{
  "head_dim": 96,
  "vocab_size": 543,
  "norm_eps": 1e-06,
  "qk_norm": false,
  "tie_embeddings": false,
  "init_std_o": 0.0235,
  "init_std_down": 0.0235,
  "beta2": 0.98,
  "warmup_steps": 408,
  "batch_tokens": [32768, 65536, 131072],
  "doc_mask": true,
  "train_tokens": 334800000,
  "steps": 5378
}
MLP neurons of a small language model. Each row is named by its layer, matrix (up: input weights) and neuron, and shows model dimensions 0-191. Each number is 128 + 32 x the weight over its row's rms, rounded and kept within 0 to 255. Numbers have three digits each.
After each neuron's rows, "fires on" lists the tokens most often at its 100 highest values on Wikipedia text that the model never trained on.

L2.up766:134125134136115135161150095163098094072141159138141137120148171130112125112137174119146113074101083158255197062098066111152105102100153081109154094139149117118141149121102111146117117144169101120102121144178118130134104118129171149131195139174103174130128087138129129135128143118191160170143124161119123123010135121155128132144145153117101140148142123138114176125127148120124103106132121170120129099135105115113016104112123131153147130118157118136148135116186133122090000118092145148136120113080135130135090143153124126128132160122112183127132149102079149156117143087138127138
fires on: "y ", "ac", "ay ", "at ", "ent ", "en "

L7.up88:166162133074172037138132153181184068099143125088158129149149133125134128101138127098147135195131180095137127102156140075138087180103119192110167102127082143170093149104110089097119084074150118092106142153147094127101101100092128091126153095143165131167122081122152158084155072116146113103136129139201170130131130163086120101096175136142089123147096138158105091091151128095135141203112204105073151070129099152187161111131159170125089075155083152133182125160130128122073138149129135165141105101095163135122076159069113119135138046096136146138118119168092174128108104123146171186
fires on: "v", "on", "ter ", "is", "k", "u"

L5.up759:107174143022150129128128125049153048120142117177126114154131146100121182071098168155088147148173110101136105110068092089088146133101165105108122146143137080158094151117118162125108143111152077120143139110137136135120191120088130063194154147100118136099076133152094155136122191089164091133129117198120146130089075102112103098144140083146189152119131136123112118173139097099110154120138106165087164115138080110091131144127141152107144117053096111159195209151132217132110122109142095140108107145142094141098153156179123161186100067150164092140163145133110109187166146096119165125
fires on: "(", "2", "c", "1", "or", "wor"

L10.up588:069107155076135123143127142053165091125184110067110176155130106146117164145159165117173128160126180104098124142070118116127077087108138140089139103102133182173121150129140084115105122126143171057130135076140137138122110130117121156145087120107058109153220097123131136136123162097105152120171114114148119179158140100124125120191125122169093120142103154090094127093107157103098105153148185133131140120113151183126065151113144136103121111108040116148173155140104140128147120120156064160203175109092185169118173092096092229185074110112167106132144067146138145136150119086136148175
fires on: "on ", "on", "7", "th", "el", "ve "

L8.up99:127121189085154082139025165106182098147193123134111179147154146102117120120204162113124130149167067118112136165108147087177109138102139120127180124131053154146071150110078105103125137088128136079152145096117162121075149157103141089076096146094124142113131107168140130099131178096204098138113087139135153122114141141063110136154130092097100145182157140067123106134086156174090136140126163101072180129140172149220105137118164112150136079101049133142227119120119140106152132123099118139117087114088200105099136092145137165141118091122143146131122127181105131118110145120115142168
fires on: "in", "is", "el", "on", "t ", "un"

L11.up683:067150162104154140121089093087158077105093150127158140148132189163086091132164098069110151131089167130122123107129092115131148127111198119075144120128126112140132063132125113082122165109094135161116097067129175139138084080122118129134064101120148111134150157151139121105157114083132131132219096130134109064109218123125090181139177132123075147137142169110065106112108134133056102136095134072121083174150130161139145125131138147106097110148175078110142162115042103100120157195162141148132148137138087149121070187165126181173092077131150116084129155171089154203139149134163123122
fires on: "e ", " ", "9 ", "y ", "6 ", "oun"

L9.up32:144176111108119098170104148100107181089161107152162115149162112117084133177142102114086144192160115119096118096096158136165195134142114123170137044171104189139101139124078087123150163128142097131159134145210143113113121091160149095085163088146121117115097157138125122140132111128172151094112157243146177121128090185146089183123224099100123160157149114135131133091100138193111135143115086100079149099103137155178096132144118117114131135121113139103145079141097079195114107111098154096111122063123139172111105115117108115188135098155155141084073063078125077108133130161158173119
fires on: "ter", "am", "a ", "k", "an"

L7.up34:142166159055154093100141146067129093128120101149118118156129148123120119091137173145171141143226047094130133125093135128153088145188132106148139139132134122144109156108141160087142097175128126130137110096137177176140093159026137119162123117140120077151178128151074201112153160132136165178150124151110143139123099136070128126149150113179194136090125148066131108153090145107142117172137137094151114131120148115093137165120044066116152105068126110181160160119131175128154156122112132123123124155148078115103135102177097122124031085133079123150074130136119148152176103030139119168
fires on: "us", "fr", "si", "1", "("

L5.up320:137089157145143137181102123135171052112172144179102153134138182156121166127096140071153117108157128088132130082114132135182084101127122123178176113081107070125115182083121173100136014170094099141119086138137161150127139129125117060210120098154079125141143106157132122135109087179162133144169113159137198099132147084093157165145153116146081098114127147134091128143089107152040196131183091116149123110124132122134139080098074111154099149132099156132157124074142149169054111103071104162132069162089120146129141152171093136100101126146100159115114109141083125129179154130094161140
fires on: "\n", "=", "The ", "the "

L7.up557:071116194115192076127080082099126102106104137130075190137164109152150097092118117154115125118237158148130154151111103083126166124146133129140117104132101110103115153099090130157156064167088146153108105136116178098109165098141175171112091154121122172155095183175146108116108157138162087154084067163123160086140152108068093139170173132163095100119116109138092129174112157142114079084106147107092148100089150153185153109134171105159091099156107100094182133143176231145113142108075151126149161110070171149116125126112096135069106116114155089121124129180156082149085164140128165127
fires on: "ent ", "os", "t ", "in", "or ", "an "

L5.up516:085100154113123156175112097144141046077101118138092102124126115141142184162125156107122129108168135102140128123178154159224158161118111096104153154085127129137074174127120125126132055114067115179104136150129134123118082071089086072135143113145112134232123071137088154064151127136184166139081131176163143117124115116120134139223168132169071095137134144154122086142162140161110184097116133082099118071092120154118105120075145113125092083093164117157130087166167197159061125148107142091086100141091123148144096174130097112158096120129172154135139111144087121113138164110162134143
fires on: "\n", "The ", "L", "Ar", "|"

L9.up434:080093126140134109164136118151131136111146162151121180170185081142148156119106110097131162156125099101132117118137157154153104079107122189136124116128095087132102170090161071133154134179141173169091116115171170081136132160109128128134070164067073046148089059148162156117114123204110188132161106176112150083126099094091136102145162139078137096149163118198120078116113087105103208082171037163128114139131089073143167107131122153123119118127137131136181118131172116151084128172115147119112073074152120108090107119177067131140131121176130182127084124127117106139156154091138068158
fires on: "s", "l", "n", "d", "ut"

L9.up751:059130145102131096156152111137169142115135158089078085169144143183123092124150144135140152148132122133122131117102121149147141164121149158175194077122137145179069144099163118174119147137110152161109081120159107092134082148114129083115062104132078085137146074150140181086182149143090165148162077133125218125137119135110130091200169145081104142138107076155138048105104093102093186151161133185145092069108124150126116117174105162123092106164081118158120121154112112156087156172063140123081125086145168128095072095166156151172095138152101164162066118157201146075119137119131129137
fires on: "l", "d", "x", "th", "an", "le"